Weights of a small GPT-style language model, trained from scratch on English Wikipedia.
Training: a variant of Adam for these matrices, 159M tokens.
MLP neurons of a small language model. Each row is named by its layer, matrix (down: output weights) and neuron, and shows model dimensions 0-63. Each number is 128 + 24 x the weight over its row's rms, rounded and kept within 0 to 255. A neuron's up and down rows have the sign that makes its largest values positive.
Before each neuron's rows, "raises" lists the tokens whose logits its output raises most directly, leaving later layers aside.

raises: "nce", " another", " someone", "ter", "friend"
L8.down538 [ 73  97 147  86 166 114 110  94 105 156 142 104 101 114 196 105  99 165 178 136 141 144  53 116 118 161 134 106 138 134 161 125 128 126 119 113 141  84 135 109 101 112  98 128 101 135 153 134 140 164 129 156 124 116 122 127 133 110 146 164 117 139 139 132]

raises: "ly", "l", "lon", "lo", "mb"
L8.down381 [121  75 126 126  87 111 139 190 175 116 131 106 101 118 125 121 124 121 143  96 105 115 133 159 152 142 136 142 131  92 153 159 162 116  88 126 121 109  97 139 172 164 171 111 130 159 156 129 124 134 118  98 147 114 153  92 136 125 207 119 138 150 119  85]

raises: "sis", "th", "che", "or", "acle"
L4.down188 [108 142 127  93 164 134 139 103 129 123 126 126 108 142 172  87 116 115 143 149 128 121 169  99 139 196 149  92 119  98 138 107 131 100 129 156 143 118 122 104 102 147 125 140 176 130 122 148 120 146  91  68 163 116 107 112 130 130 120 131 133 163 149 156]

raises: "war", "mber", "Species", "wer", "ner"
L3.down562 [ 84 134 183 150 149 108  99 111 135 141 134 152 125 115 109 108  80 160 138 144 123 155 131  89 139 116 130 119 125 132 138 119 149 126 153 115 135  91 133 137 146 144 112 102  65 111 142 133 169  70 112 156 103 121 123 148 122 119 185 150 136 112  88 148]

raises: "ions", "ion", "ional", "ivity", "uring"
L4.down141 [128 163 106 144 167 116 128 166 104 182 168 157 128 113 159 133 153 158 150 114 138 125 130 104 105 133 143  85 117 142 133 126 126 132 108 115 139  77  89  94  97 114  99 142 127  80 118 105 102 138 162 100  98 106 161  95 165 137 148 119 145 117 145 130]

raises: "6", "0", "1", "8", "2"
L9.down472 [184  97  85 149 135 148 135 156 122 126 117 131 140 117  82 116 140 131 136 120 102 123 162 135 123 118 173 136 106 151 107 111 136 109 138 141 114 168 175 170 151  92 150 105 109 155 168 121 181 164 163  78 106 125 124 137 183 128 170 141 128 148 106 117]

raises: "ero", "hr", "ele", "eral", " voted"
L7.down638 [150 123 113 139 145 114 136  99 149 130 155 169 159  88 124 153 132  88 108 127 141 150 149 166 134 126 151 120 142 166 136 161 126 147 121 153 128 106 127 120 151 130  92 162 128  77 111 107 120 160 113 145 132 144 144 133  93 173 123 124 107 147  68 136]

raises: "atory", "ard", "als", "al", "ably"
L9.down314 [ 91 123 118 100 132 135  88 122 119 132 133 142 127 113 141  70 136 129 120 125 100 124 130 128 162 155 132 145  66 124 154 101 122 118  98 155 123  93 110 151 151 120 112  97 124 125 114 130 115 151 128  92 134  88  68 122 132 139 130 131 190 129 134 135]